Weights of a small GPT-style language model, trained from scratch on English Wikipedia: 3 heads of 64, untied embeddings.
MLP neurons of a small language model. Each row is named by its layer, matrix (gate and up: input weights) and neuron, and shows model dimensions 32-159. Each number is 128 + 32 x the weight over its row's rms, rounded and kept within 0 to 255. A neuron's up and down rows have the sign that makes its largest values positive.
Before each neuron's rows, "fires in" lists the words (lower case) most often at its 100 highest values on Wikipedia text that the model never trained on. A number after a token or word is its count.

fires in: "is" 39, "be" 16, "was" 9
L13.gate75 [111 111 152  84 177 154 151 100 129 138 167 107 153 139 155 201 141  83 128 161 145 110 156  74 144 134 109 124 124 165  78 100 119 114 150 161 110 169 126 162 168 125 127 151 114 193 142 123 115 116 167 100 122  99 150  88 101 162 132 140  90  72 193  95 112 180 157  80 156 120 125 101  95 146 100 153 131 182 140  95 125 141  94 151 109 157 173 128  80 136 137  87 159 138  91 154 168 120  89  66  93  96 125  97 115 115 107 105 110 117 105 182 138 130 141 154 120 115 103 105 180  34  81 134 106 114 169 115]
L13.up75 [105  98 127 119 103  76 139 110 102 141 126 121 124 131 125 139 108 160 157 133  81 104 183 177 185 164 186 155 107 129 129 112 137 172 126 146  99 149 184 120  89 134 135 148  95 134 135 117 158 177 108 176  81  99 121 164 109 118 187 127 152 149  69 136 132 111 104 111 168 117 160 185 148 174 145 138 105 143 152 143 122 170 178  93 143  73 123 178  91 139 141 126 155 104 207 125 131 160 125 113  80 177 191 129 168 137 134 103 132 140  97 107 158 154  98 172 159 104 108 147 102  95 116 114 121 132 118 156]

fires in: "on" 50, "once" 5, "background" 4
L4.gate11 [157 117 138 101 172 136 110 132 141  92  99 110 114 129 165  96  85  71 133 106 144 128  88 111 138  88  56 121 101  95 118 129 107 134 148 185 138 100 157 130 147  87 108  67  95  74 108 152 139 132 102 196 146 139 133 150 188 167 101 121  96 154 124  98 114  78 138 134 106 147 134 136 121 152 166 105  69 108 140  93 147  86 108 160 158 178 178 157 131 132  82 158 128 153  61 121 143 147 145 159 155 170 118 147 144 117 104  80 142  89 167 101 107 145 128 143 115 108 184  95 105  93 135 118 152 118  97 199]
L4.up11 [ 74 111 159 176 137 146 131 155 177  80 119  90  53 189 106 118 128 126 130 148 158 164 176 143 157 119 147  96  98 112 148 111 169 187 138 123  78 115 108 148 152  60  94 148 151 174 136 174 111 168  65  98 152  64 146 140 143 183 178  99  92 161 157 111 118 141 163 129 120 154 140 141 100 143 186 134 149 100 161 124  97  72 161 136  98 179 101  93 144 104 126 204 132 121  98 143 188 219 149  86 144  73 175 159 141 164 104 108 103 117 123 198 109  88 124 117 160 140 157 165 123 149 135 118 135 126 103 141]

fires in: "his" 29, "their" 23, "its" 14, "her" 8, "s" 4
L13.gate159 [116  93 158 185 115 112 122 150 104 105  86 143 144 118 149 160 160 111 107 177 144 111 117  98 136 109 144  74 132 150  86 113 129  82 166 155  83 129 136 155 115 113 161 177 109 101  99 173 107 113 161  87  83  93 121 150 121  87 142 185 158 143 113 167 137 125 142 165 201 154 117 119 125 127  84 129 130  85  96 121 166 103 145  66 124 154 191  85 168 149 151 116 169 169  96 171 133 119 177 102  95  92 129 133 131 193  76 208 128  76 126  59 107 161 104  96 123 146 145 140 151  95 137  72 145 139 140 129]
L13.up159 [105  82  90 210  58 137 106 140 127 102 143  82 130 159 109 138 130 131 106 113 187 126 162 132 151 144 108 180 122  69 114 151  77  98 175 157 110 110 159 145  74 164 148 151  90 116 127 186 117 103 128  94 140  82 122 116 100 145 156 102 135 103 130 168 112 153 107 158 107 127 190 109 129  61  84 161 110 159 142 133 121 150 141 136 162 104 189 165 137 123 155 139 111  79  99 196 178 185 146  82 139 168 176 110 141 125 128 156 122 128 148  42 115 158 120 134 121  86 145 137 184 103 114 136 126  59 133  92]

fires in: "water" 12, "land" 11, "hotel" 11, "food" 9, "top" 5, "footage" 4
L3.gate427 [142 170  90 123 139 138 127 142 185 154  73 119 108 109 146  79  96  52  58 127  93  78 111 174 187 169 144 155 192 111 144  83 145 162 150 105 162 125 195  91 143 169 118 144 118 109 183  46  84 138 151 107 153 107 117 135 137 157 137 115 113 160 129 149 117 107 138 141 104 147 122 135 127 158 164 150 158 103 128  70 106 137 135 135 195 132 132 137 163  91 105  87 174  79 136 164 133 164 103 116 110 114 159 170 162 164 148  80 139 168 167 162  95  76 143 191 141 153 103 125 134  69 148 106 154 119 134 107]
L3.up427 [172  95  81 157 172 107 164 193 142  87 138  96  70  86 103 124  87  67 156  85  74 126  63 112 108 191 144 201 101 100 104 143 138 112 179 156 114 149 165  96 134 150 112 168 117  89 150 132 126 119  82 152 137 103 159 154 111 148 136 122  76 102 135 132 144 178  99  94 132 122 108 109 159 117 131 138  94 138  81 132 107 138 116 142 151 147 137 123 135 163 158 140 148 140 179 176 138 146 106 172 181 168 161 141 131  90  96 113 126 139  36  95 114 120 121 123 113 128 142  67 126  88 127  60 180 147 171 125]

fires in: "the" 45, "made" 5
L7.gate471 [107 121 139  83 131 111 124 127 113 116 145 152  56 158  82 190 115 149 112 131 138 132 141 134 135 159 180 148  91 183 116 196  77  94 177  58 112 174 117 166 142 152 108 115 149 124 138 111 155 114 157 136 151 151 152  52  99  99 143 152 159 141  94 141 153 121  82 135  80 124 101 204 151 144 120  85 138 123 188 100  91 139 121 106 183 138 106 128 128 130 101 141 105  85 149  88 149 123 117 134 145 139 107  90 135 148  65 127 177 101 116 192 107 141 120 140  71 111 140 128  82 118  88 114 145 146 151 143]
L7.up471 [113 139  90  99 160 128  86 141 200 135 109 141 181 176 137 142 119 134 152 166 117 123 139 197 103 108 151 175 144  74 113 147 180 121 155 142  73 124 131 116 153 157  77 143  93  91 135 111 128 110  92 139 156 132  86 110 172  99 129 156 141 114 114 132 147 100 126  91 182  91 135  78 122 184 104 173 163 158  97 127 106 121 159 109 126  97 126 114 161 137 150 152 129 178 183 133 176  94 183 179 164 154  88 150 105 156 165 137 185 156 142  91 107 130 179  73 122 131 197 120 113 158 129 124 121  82 108 163]

fires in: "made" 31, "make" 15, "making" 10, "give" 9
L4.gate393 [113 130  95 188 111 181 158 138 184 123 134 124  98 100 105  62 157 162 126 133 125 167 108 151  91 161 201 173 117 117 168 143 133 113 137 110 154 145 174 158 119  95 156 122 120 140 163  85  90 101 141 141  89 131 150 136 140 167 134  81 134 121 123 122  90 157 160 110 137 100 105 149 148 118 123 163  60 157  75 137 103 115  85 121  72 218 135 156  94 143 108 102 141 168 163 102 122 122 119  83 113 118 131 156 111 111 105 112 137 157 112  30 130 136  98  88 152 132 155 175 117  94 169 122 181 148 170  87]
L4.up393 [176 122 146  84  70 154 101 111 137 140  83 160 149  98 140 169 183 112 100 164 116  76 150 128  99  86 127 158 152 195  88 166  73 100 123 131  98 117 109 164 126 177 129 170  67 180 108  75  75  74 125 116 119 103 164 115  76 146 195 137 154  58  90 107  67 123  86 106  79 124 170  88 147 107 139 165 150 138 119 103 151 125 134 108 164 154 111 152  64 175 106  88 121 152  76 125 112 131  85 136 166 120 117  93 146 201 159 135 176 101  92  75 125 138 157  94  80 150 128 159 135 121 183 160 165 156 198  70]

fires in: "of" 50
L12.gate294 [104  65 143 117 141  99 164 120  98 186 143  96 110  96  82 177 164 115 143 116 105 107 131 156 131 135 102 110 101 165 170 110  76 104 100 158 160 142 120 167 175  60 154 114 133 159 143 127 146 142 127 139 165 126 117  98 174 131 156 108 171 119 157 153 162 104 192 119 172 102  83 157  78 135 126  91 162 165 113  96 145  45  90 140 128 139  54 118  91 152 197 120 129 184 141  72 127 151  94  78 143 174 100 116 147 127 164 105 137 131 123  60 141 113 127  85  89  74 188 124 103  89 121 160  75 110 176  82]
L12.up294 [ 64  49  90 121 153  99 159 146 153 147 139 108 100 147  75 118 119  84 138  58 153 161 141 141 203 134  63 108 156 144 135 118  80 136 169 140 146 120 166 170 135 106 154 148 137 138 156 144 152  96 165 144 152 157 174 135 101  59 138 139 121 125 175 118 118 104 144 168 173  65  82 156  99  89  71  74 173 130 104 125 131 115  62 205 121 110 133 129  76 178  94 108  72 167 163 142 135 148 121 174  89 172 153  57 112 167  93  92 157 136 122 131 165 123 121 104 139 140 107 144 146 102  64 174 137 120 179 135]

fires in: "on" 40, "s" 8, "with" 7, "for" 6, "and" 5
L7.gate102 [ 92 142 147 103 109 123 118 127  97 121  94 124 128 117 147  98 152 145 195 131 115 128 137 105 113  92 127  82 140 151  76 139 134  93 103 111 204 134 171 140 135  89 120 151 115  74 128 129 146 126 145 118 113 127 137  65  83 124 119 177 168 123 152  88 118  81  77  91 152  98 125  79 179 135 107 151 140 115 122 121 136  82 167  68  88 147 150 157  93  98 123 144 221 115  98 108 165 187 119 123 148 183 130 116 154 141 141  79 104 152 128 145  89 117 102 155 167  71 108 138 101 157  98 154 100 126 148  73]
L7.up102 [153 110 143 119 121 154  85  77 182  91 106  68 113 109 111 120 142 120 144 114 114 148 169 165 138 115 153 165 189 123 116 107 169 172 162 127 117 201 110 202 119  74 119 174 100 138  55 169 193 180 105 114 107 139 105 157  63 130 134 120 105 169 141 127 142  63 124  68 159 109 157 144 100 138 168 161 142  98 112  75 129 134 141 176 188 121 106 118 120 151  62 169 101 181 195  95 159 145 118 148 107 193  97 120 130 168 156  82 105 103 136 140 132 127  95  88 118  94 132  74 136 139 143  86 133 143 117 102]

fires in: "and" 31, "of" 25, "among" 7, "all" 6, "amongst" 5
L10.gate131 [165 149 119 153 153 161 107 159 125 144 119 154  96 125 191 174 154 104  79 142 135 116 182 202 117 137 139 107 125 154 184  80  97 115 138 149 120 183 106 140 187 104 130 225 105 131 172 142 186 133  89 138 196 156 103 148 135 161 158  71  82 118 122 124 104  85 108 164 129 140 121 115 117  98 112 173 118  73  97 173 173 155 167 130 130 115 112 148 158 133 162 142 153 162 145  48 143 100 146 127 118  91 116 128 135 107 108 120 144  76 100 103  99 183  98 101 148 152 116 173 152  98 135  97  72 178  97 164]
L10.up131 [ 64 119 138 135  87 119 106 113 122 129 118 126 111 123 151 107 195 209 127 132 124 165 179 156 142 140 207 190 101 126 161  97 143 119 142 152 141 128 113  54 160 124 154 188 123  93 174 149 108 191 101 177 176 169 172 149 156 114 100 170 117  95  80  67  97  77 122 151 148 110 126  80 139 192 138 150 133 203 149 205 152 109 130 152 122 142 173 142  77 151  97 182 165 174 104 151 101 128 170 113 114 102 105 148 171 162 124 136  77  95 124 120  94 124 137 148 125 133 137  85 128 156 143 127 111  70  96 104]

fires in: "was" 66, "became" 9, "also" 5
L14.gate379 [115  58 118 116 103 102  79 138  96 191 192 124 181  99 183  63 107  86 128 124 121 117 172 110  62 117 154  88 168 174  81 138 165 151 146 160 133 138  96 149 159 152 106 182 129 150 119 127  81 178 176 129 140 113  75 143 133  77 128 158  99 198 141 118 167 162  87 147 111 145 118  76 152  94 134 209 139 123 129 122 106 127 181 117  94 131 159 141 130 126 127 128 162 114 108  95 139 109 156 106 181 127  93 139 129 122 134 211 148  77 118  91 125 147 143 187 112  96 113  93 146 121 129 150 108 131 102  92]
L14.up379 [156 110 162  97  65 118 126 140 119 109 120 186 114 110 135 148 126 136 129  95 131 120 101 186  79 174 171 130 165 176  56 135  93 186 191 140 120 136 102 175 152 138 104 149  43 131 165 121  93 171 184 133 171  77 139 172 127 127 106 144 132 143  83  98 151 103  99 171  93 102 105 112 131 129 110 128 100 154 158 195 109 122  90 104 118 164 125 190 120 129  54  82 172 144 128 149 141 167 151 171 131 137 134 170 197 119 122 133 122 105 126  71 133 136 173 195 119 169 116 112  92 112 157 127 116 111 143 152]

fires in: "was" 59, "being" 6
L12.gate125 [124 104 189 130 160 140 114 152  72  92  83 109  30 127 158  80 119 144 101  54 129 124 152 105 139 171 106 124 155 160 191 201  75 133 115 169 136 152 109 112 107 177 156 139 106 180 159 153 136 219 120 137  94  95 142 170 107 134 151  82 140 171 141 122 129  73  52 120 185  78 122  67 104 107 152 136 116 110 156 146 131 171  96 109  96 126 201 141 167 102 154 113 137 145 112 154 135 118 149 133 156 111 104 157 122  90 157 123 120 134  86 117 139 163 131 171 169 140 145 138  90  67 156 149 115 144 109 157]
L12.up125 [117 104 203 157  86  93 145 106  85 118 127 110  96 146  80 123  74 108 153 144  96 170 108 169 105 153 201 100 120 142 112 170 146 152 136 108 173 136 130 127 166 122 121 142 123 100 128  68  89 122 129 170 120  84 138  73 100 139 104 122 106 123 151 154 168 124 108  59 168 127 148 184 101 173 140 122 161 130 151 129 114 158 130 142 163 203 170 141 118 107 134  67 145 137 167 159 146 103 188 128 100 171 153 132 130 145 125 143 123 104 143 199 109 121 101 180 135 107 119  90 111 127  70 160 181 132 143 173]

fires in: "middle" 14, "high" 14, "lower" 10, "highway" 6, "second" 6, "davis" 5
L3.gate0 [ 84 180 153 157 140 105 122 133 174 145 172 121 145 137 126 116 118  78  95 109 185 133  77 152 189  71  87 197  51 174 159 200 141 112 147 118  81 156 154 183 106 121 132 174 185 148 147  98 102 127 133  93 113 149 119 119 146 128  95 150 156  75 111 181  97 163 153 140 154 132 179 125 182 200 143  96 189 112 194 187 135 103 176 146 109 102 111  97 109 136 158 120 111 143 108 191  73 126 136 157 146 130 142 133 112  99 134 130  59 156  89 125  83 154 101 123  74 128 154 150 157 125 149 114 122 113 160 145]
L3.up0 [ 99 106  80 112 151  87 151  97 190 104  92  85  87 129 132  98 140 149  44 162 132 174 116 160 161 142 141 137  91 133 135 166 127 136 140 149 109 146 216 147 142  96 109 142 163 168 115 139 132 137 123 136 126  82 111 178 120  73 104 152 102 145 120 207  92 162  67  55 109 150 116 129 115  88  95  76 103 129 151 143 198 113 116  67  73 101 110 200 127 155 115  92 146 124 166  99 158 140 154 146 104 174 119 129 164 124 138  45  98 146 128 138  92 110  96 141 160 173 152  77 144 161 116 190  99 121 144  79]

fires in: "also" 22, "councillor" 13, "families" 8, "senate" 5, "nyck" 4
L4.gate201 [160 160 122 132  92 111 150 199 133 134 104 166 140 135  78 150 181 143 124 100 115 119  92 112 134 167  80 115 120 140 108 154 121 116  94 143 159 130 169 122 209 117 179  17 142 175 117 129 102 187 205 156  35 117 120 100 166 130 120  94 157 159 135 143 131 136  93 130 140 122 101 149 141 144 119 117 145 146 168 124 175 147 136 173 161 148  78 165 116 131 178 148 114  69 141 173  96 172  98 117 149 184 112  85 137 150 132 162 164 113 117 117 143 121 112 163 152 145 150 160 151  90 106 183  64 153 160 105]
L4.up201 [ 62 147 179 149  99 175 108 176 173 113 133 114 146 149 115 153 117 119 136 177 157 162 134 111  61 147  96  97 109 122 127 102  74 127 163  94 152 153 146  83  88 141 164 154 125 105 111 117 134 130 106 124 110  91 112 109 108 177 109 145 119 112 151 191 118 144 160 139  96 153 165 161 158 133 155 195 155  99 129 141  85 102 123 155  61  78 107 171 100 154 136 116 148 145  80 175 173  90 147 113  73 126 147 122 128 128 105 172  84 114 136  96  63  93 169 127 110 125 142 111 150 130 140 110 156 115 148 161]

fires in: "made" 12, "make" 11, "began" 7, "moved" 7, "started" 7, "agreed" 6
L10.gate204 [142  69 132  90 208 134 116 160  55 174 131 122 182 152 145 124 112 166 140 144 156 166 105 137 100 174 180 144 189 132 120 140  98  96  96 144 150 146 139 100 150 125 151  96 143 109  75 106 113 142 115 133 114 131  55 120 113  69 122 107 122  72 171 148 144 114 102  52 150 153  79 187  96 111 140 101 147 204 137 124 102 186 123 161 176 164 116 139 119 148 203 130 223  99 120 114  94 124 118 109 185 107  72 134 141 117 125 122  98 137 146 134 138 222  73 109 127 102 154 143 154 122 124 172 113 133 120 123]
L10.up204 [151  80  78 117 137 117  93 128 139 158 110 107  57 113 116  83 174 140 108 109 108  66 166  67 132 112 129 114 143 137  64 169 149 120  86 107 129 167  79 150  75 180 143 116 155 179  56 172 122 139 157 188 154 110 146 127  95 114 115 102 134 130 105 136 125 158 179 146 138 140 128 114 170 182 124 169 103 124 153 121 140 117 154 132 192 165  81 165 131 147 137 108 141  88 127  26 140 112 157 132 116  96  85 160 112 173  95 132 206 147 169 117 115  80 109 126  93 172  39 156 163  84 108 160 100 127 145 115]

fires in: "of" 71
L10.gate133 [126 129 102  91 153  99  96  89 185 154  79 148 118  41 126 155 173 178 185 110  70 125  85 130 124  98  93 132 162 119 112 100 118 156  79  95 155 128  30 194 148 120 108 140 122 217 108 153 146 126 130 118 176 173 117 136 150 169 120 119 139  59 118 127  97 121 181 126 141 146  80 106 153 166 119 109 146  55 107 106 111 130 170 145 102 141 129 129 172 117 174  87 127 100 122 129 119 161 141 155 101  46 123 148 105  91 105 177 104 107 120 103 129  99  95 110 129 212 143 151 162 164  92  95 151 116 117 132]
L10.up133 [110  66 163 129 126 125 144 107 114  99 132 174  79 174  94  94 157 136  86 160 170 117 110 117 160 154 110 114  97 152 124 145 130 158 153  65  99 157 159 114  78 149 129  95 176 115 134 141 103 146 104  93 120 101 160 103 167 179  99  78 120 143 173 132 131 134 130 178 137 138 168 169  88 158 109 115 144 117  98 161 103 148 158  86 155 117 205 111  90 108 114 200 210  99 105 215 104 118 156  98 133  93  76 110 146 184 167 122 139 111 180 121 158 132 108 149  80 174 187 108  94 126  76 101  76  97 117 153]

fires in: "more" 29, "very" 17, "years" 12, "much" 6, "most" 6, "web" 4
L6.gate104 [132 159 125 110 124  68 137 141 143 130 139 164 115 116 121 195 169 195 132 126 105 148 128  99 121 147  58 140 163 114  78 155  78 137 152 141 146 134 210  40 170 125 144 138  64 120 131 118 107  73 153 162 160 136  83 117 160  94 164 206  96 118  89 122 110 134 112 114 183 152  92  91 127 217 140 147 160 118  65 139 129 138 132 136 112 114 103  92 128 142  44 164 114 180 144 140 161 147 139 133  84 182 121 146 147 125  99  98 180 152 105 117 143 144 154 108 159 121 165 160 158 139 132 114 158 128 154 121]
L6.up104 [129 122 103 185 129  75 178 129 125 117  95 120 124 141 121 152 145 135 175  97 132  76 150 124 166 106 176 109 119 107 117  89 168  94 149  81 174  98 101  96  87 162 175 107 114 145 112 142 145  66 110  60 137 107 104 121  89 146  90  50 122 138  97  48 159 157 154 160 110 174 158 166 192 107 131  86 129 178 131 177 100 192 205 100  70  51  97 151  83  70 130 179 100 109 197 140  96 159 109 134 190  71 137 141 153 157 150 154 104 120  90  97 108 147  87  99 133 119 169 151 101 108  91 166 149 127 113  90]

fires in: "of" 99
L6.gate333 [206 148 160 100 141 171 136 151 138 147 156 129 180 106 146 122 107 194 140 105  71 131 127 182 176 143 147 174  38 146 153 151 120  69 170  88 186 157 119 126 147 130 111 120  88 111 138 118 128 123 155 132 151 181 126 122 177 139 155  78 129 106 199 103  78 118 169  69 124 183 111 162 122 158 142  78 163  68  93 143 104 142 187 143 175 104 137 119 138  99  90 178 124 147 151  98 158 149 146 146  74 160 147 101 100 179 111 117  96 150 145  99 104 160  57 152 138 120 118  96  96 116 200 129 117 165 178 101]
L6.up333 [ 62 118 110 170 139  86 146 145  69 120 113  92 121 183 130 145  97 169 112 148  80 124 110 126 159 117 104 129 185 156 157 188 234  98  96 142 100 117  47  89  80 115 121 142  88 138 112 119 146 128  74 156 135 158 156  58 150 114 139 125 108 149 107 135 107 160 136 130 105 114 187  72 153 133  55 116 190 155 133 179 103 168  61 104  96 123 160  86 112 117 144 156  89  87  64 149 126 115 112 137 120 139  96 129 132  98 104 103 115 133 135 116  86 129 135 125  60 146 105  86  94 143 106 146  87 118 121 107]

fires in: "made" 22, "making" 10, "is" 9, "make" 9, "of" 8, "gave" 4
L11.gate452 [109 129 121 131 143 116 105 130 150 108  91 132  78  63 190  85 187 162  93 106 138  71 107 163 117 112  93 116 123 188 127 170  79 120 128 115 130 156 164 205  87  49 125 184 125 148 140 156 165 165 160 116 108 161  92 137  88 128 135  98 115  96 163 116  95 120 116 104 121 155 120 129 110 126 141 150 164 130 168 137  74 125 166 108  91 139 135 177 109 146 125 186 146 174 126 129 127 100 168 182 184 131 180  91 138 116 104  79 121  67 134 146  91 143  99 145 117 148 150 151  88 124 152 103 112 175 161 113]
L11.up452 [101 132 130 103 151  89 121 115 167 132 100 117 144 153 108 140 146 108 115  86 142 144 111 135 110 137 109 131 164 199 122 116 213 131 113 130 152  75 164 189 148 134 150 168 214 201  67 106 106 172 168 124 155  98 167 104  97 151 162 142 123 134  84 107 121 128  85 123 106 178  92 114  89 117 134 147 179 115 204 144 180  41 125 129 187 137 140 118  90 156 112 133  96 139 153 151 130 114 120 117 122 133 111 119 176 172  57  97 121 142  57  94  60 123 144 107  85 148 156 133 156 143 133  79 131 107 136 152]

fires in: "her" 41, "his" 12, "posterior" 4
L3.gate47 [128 106 106 137 123  85  68 119 119 124 144 110 124 126 167  62  91 146 113 137 146 115 113 117 175 130 133 166  85 124 110 112  71 167 199 194  95  85 126 106 138 143 116 151 131 102 111 137 171 170 229 123 134 114 125 133 158  91 166 146 150  92 107 113 151 149 112 112 133  87 130  97 123 149 110  74 201 141 134  85 120 101 212 130 123 113 156 125 136 108 117 128  76 117  99 104 143 138 193 157 162 130  90 141 143 130 143 159 124 165 110  91 132 132 193 147 113  78 168  74 135 197  70  60 116 146 153 102]
L3.up47 [147 107 109 158 136 160 107 106 129 106 146 154 147 130 199 117 132 162 145 153 128 117 102 113 129 105 117 182 139 109 157 141 131 127 124 132 122 160 118 124 123 101 121 158 141  90 178 113 128  68 129 113 141 118 167 108  91 105  61 123 134 152 215 145 119 125 118  56 100 152 104 109 182 115  92  56  68 189  93 162 139 161 137 130 124 136 120 197 149 105 128 150 134 170 103 128  91 162  91 121 174 126 130 110 176 165 106 158 102 130 144 143 148 162 144 109  93 126 154 112 152 137 113  89 172 150 134 132]

fires in: "in" 31, "1" 11, "of" 5, "anniversary" 5, "dismissed" 4
L6.gate309 [155 104 120 117 136  94 184 178  91 104 130 158  65  92 131 150 138 117  89 124  53  86 125 102 153 169 115 171 109 121 123 129 121 116 101 130 153 149 113 169 129 150 158 131  89 129 115 178  99 120 132  87  84  86 102 177 120 134 115 146 115 155 124 141 217 145 178  81 136 113 119 120 126 139 123  59 140  79 106 102  81  92 169  68 145  95  95  95  77 108 100 145  86 129 158 113 101  88  78  96 140 126 123 124 132 111 161 104 146 192  25 153  93 119 150  62 120 141 141 186 126 111  95  69 166 154 158 117]
L6.up309 [ 57 111 137 131 157 131 144  71 127 122 110 128 204 154 132 151 153 102 120 131 128 101 127  83 118 104 155  94 166 146 162  67 151 177 147 138 121  96 181  77 146  82  79  89 116 162  76 164 154 133  82 131 160 117 131  93 124 107 117 128 126  95 122 169 147 136 130 121 137 123 100 128 108 131  77 108 120  98 154 134 165 172  65 207 182 170 147 101  47 108  88 113 110 106 111  91  98  75 132 166 140 127 153 134 135 187 119 143 118 175 119 104 147 133 141 149 137 119 118 185 132 133 105  73 149 189 138 210]

fires in: "mississauga" 17, "mississippi" 9, "new" 9, "indiana" 8, "missouri" 4, "pennsylvania" 4
L12.gate464 [125 181 143  86 146 125 135 146 121 162  96 134 119 135  97  93 167 195 204 126 127 155 138  99 160 157 204 148  86 231 119 115 100 146 126 118  95 100  88 190 159 140 150 123  69 127 113 156  88  85  97 159 123 125 132  65 165 150 118 175 106 139 121 141 132 133  88 154 118 112 108 101 167 151 128  82 141 170  77 147 190 114 125 155 169 117 127 168  95 133 122 167 102 153 178 174 189 129 112  99 145 109  89 101 142 115 139 177 111 126  68 138 111 127 119 113 184 116 171 133 125  73  82 100 154 179  79 100]
L12.up464 [152 142 149 154 173  94 150  95 107 138  90 172 121 153  63 143 127 132  46 130 119 147 111  86 188 134 129 118 129 123  83 121 124 126 162 131 132 104 110 100 197 106 100 131 141 173  60 110 127 135 175 154 167 164  99 129 141  75 128 162 169 122  75 105  89 112  88 143 139 122 124 108 152 160  98 103 158  85 122 101 202 121 186 108 155 174 137 127 130 148 131 129 117 161 165 147 181 151 137 102  91 153 121 125 156 116 135 122 173 116 123 117 125 144 119 138 107 104 116 147 133  91 104 126 181 137 119 118]

fires in: "high" 21, "highly" 9, "highway" 7, "way" 7, "clear" 4, "low" 4
L4.gate90 [ 48 138 116 107 136 128 120 126 160 113 193 115  87 141 148  58 172  92 137 178 142 138 187 125 123 141 132 135 137 190 181 154 127 121 143 177 112  96 102 144 131  73 115 114 148 183 154  85 143 106 123  74 141  99 100 122 159 151 113 137  69  77 127 124 106 168 108 105  80 106 169 109 109  91  87 145 169 103  96 120 124 140 118 112 107 156 125 131  91 148 123  94 107 194 151 147 119 142 154 173  86 155 129 138 146 149  83 110 166  99 131 101 148 116 150 155 115  82 168  87 164 164 140  62 124 110 199  81]
L4.up90 [114  82 170 119 137 146  97 141 176  92 127 131 148 135 156  15 109 140 102 107 180 160 165 119 182 112 101 129 151 146 151 158  98  86 154 138  24  97 132 160  85 134 113 116 165 142  90  77 162 110 152 110 131  91 139 155 176 167 107 126  92 113  63 159 129 143 102 132  66 132 193 132 152 104 110 118 163 176 120 115 148  95 131 146  73 128 118 138 116 181 182 112 178 152  94 126  90 169 112 116 138 128 128 175 204 181 170 108 119 122 123 129 147 181 143 180 123 122 136 111 137 192 118 133 141 140 148  93]

fires in: "made" 21, "make" 14, "making" 10, "give" 4, "offered" 4
L14.gate11 [159  49  86 156  88 109 138 116 131 149 136 117 116 102 120  91 116 140 103 104  81 131 128 120 149 115  96 211 159 158 178 129 174 149 157 111  99 120 142 138 114 144 164 119 181 129 111 116 107  79 149 109 106 154 165  86 152  86 101  89 127 113 114 167 102 141 130 154 132 135 191  92 118 160 128 200 169 143 136  80 109  97 138 145 126  93 170 165 195 120  93  83 149 175 136 169 181 149 146 163 172 119  98  92 112 166 165 126 137 180 121 115 156 123 145  98  96 185 134 188 179 211  91 159 134 135 137  89]
L14.up11 [117 102  97 175 154 176 139  77  85 131  76 158 126 129 143 132 165  93 128 160 129  96  87 178 115 123 163 227 135 152 203 131 116 128 147 109 126 108 134 149 103 109 118  85 143 105 108 131 112 161 139 137 135 148 128 130  41 104 135  97 153  44 172 109 111  99 102 136 229 135 136 117 144 118 100 135 128 129 145  79 105 193 107 139  95 160  79 149 107 154 122 172 149 146 139 107 155 112  46 122 167  81 119 153 107 151 136 170 130 148 109 117  75 178 140 137 141 190 145 155 104 140 159 119 186 144 169 141]

fires in: "mississauga" 26, "of" 14, "1" 10, "river" 4
L7.gate338 [107 151 103 130 148 138 172 170  85 108 126 169 117 132 167  99 169 161 165  74 139 143 136  98 129  85 149 106  59 153 101 124 111 151 114 199 201 147 150 179 141  96  96  91  68 123 126 141 177 131 127 132 156 112 107 132 128  56 193  74 136 105  80 184  77 121 153 122 155 114 103 123 141 137  98 107 169 153 102 129 133  24 106  84 157 110  71 138 122 126 119 131 109 134 154 141 156 110 140  82  92 140  84 157  98 131  95 132 148 169 102  82 102 122  96 178 148 122 150 129 188 116 168  95 112 182 160  60]
L7.up338 [ 56  61 113 126 165  82 161  91 102 131 142 139  90 168 135 105 189  64  87 150 159 112  99  87 126 171 129  71 114 146 136 136 185  94 100 158 169 185 140 159 151 105  89 157 111 121 138 123 118 115  99 153 123 151  96  84 169 133 111 136 133 126 164 166 143 160 108  79 129  64 169 130 176 134  76 128 172 155 104 146  90 117  46  76  99 118 147 119 138 153 118 134 134 139 101 136  41 158 144  99 144 153 120  76 127  65 145 169 156 113 118  94 129 134 154 122 203 165  97 120 146 104 104 117  99  61 176 174]

fires in: "more" 18, "no" 17, "whom" 6, "most" 5, "less" 5, "any" 4
L4.gate162 [170 128 188  90 130 123  73 158  98  92 156 119 220 147 136 114 105 129  97 151  89 127 154 157 148 137 135 139 176  93 131  95 156  97 129 135 172 117  85 131 157 148 140 100 131 129  84 143 164 104 151  83 166 151 105 100  97 133 140 150 136 128 165  87 157 140 108  91 165 120 107 109 170 142  92 142  88 117 135 139 114 140 145 163  48 153  93 104  83 172 117 147  96 121  99  94 166 153 148  76 123 125 159  81 154 174 171 140 105 183  83 128 170 161 159  57 121  85 137 114 129 140 127 104 104 137 120  67]
L4.up162 [112 156 161  93 108  91 118 178 116 129  86 106 153 164 148 111  78 121 184 148  75 145 111 111 192 128 111 118 111 116 113 154 173 132 127 110 164 124 107 120 110 147 122 186 148 149  84 180 175 137 106  56 135 159 119 128 119 119 154 117 112  88 153 158 115 169 102 174 103  40 144 111 151  74 122 142 130 118 132 189  91 104 149 143  50 117 146  85  82 123  69 135  96  76 129  72  80 109 153  70 140 154 169 118 150 148 194 120  91 133  93  84 180 141 102  50 112  98 171  90 108  55 100 162 192  94  90 121]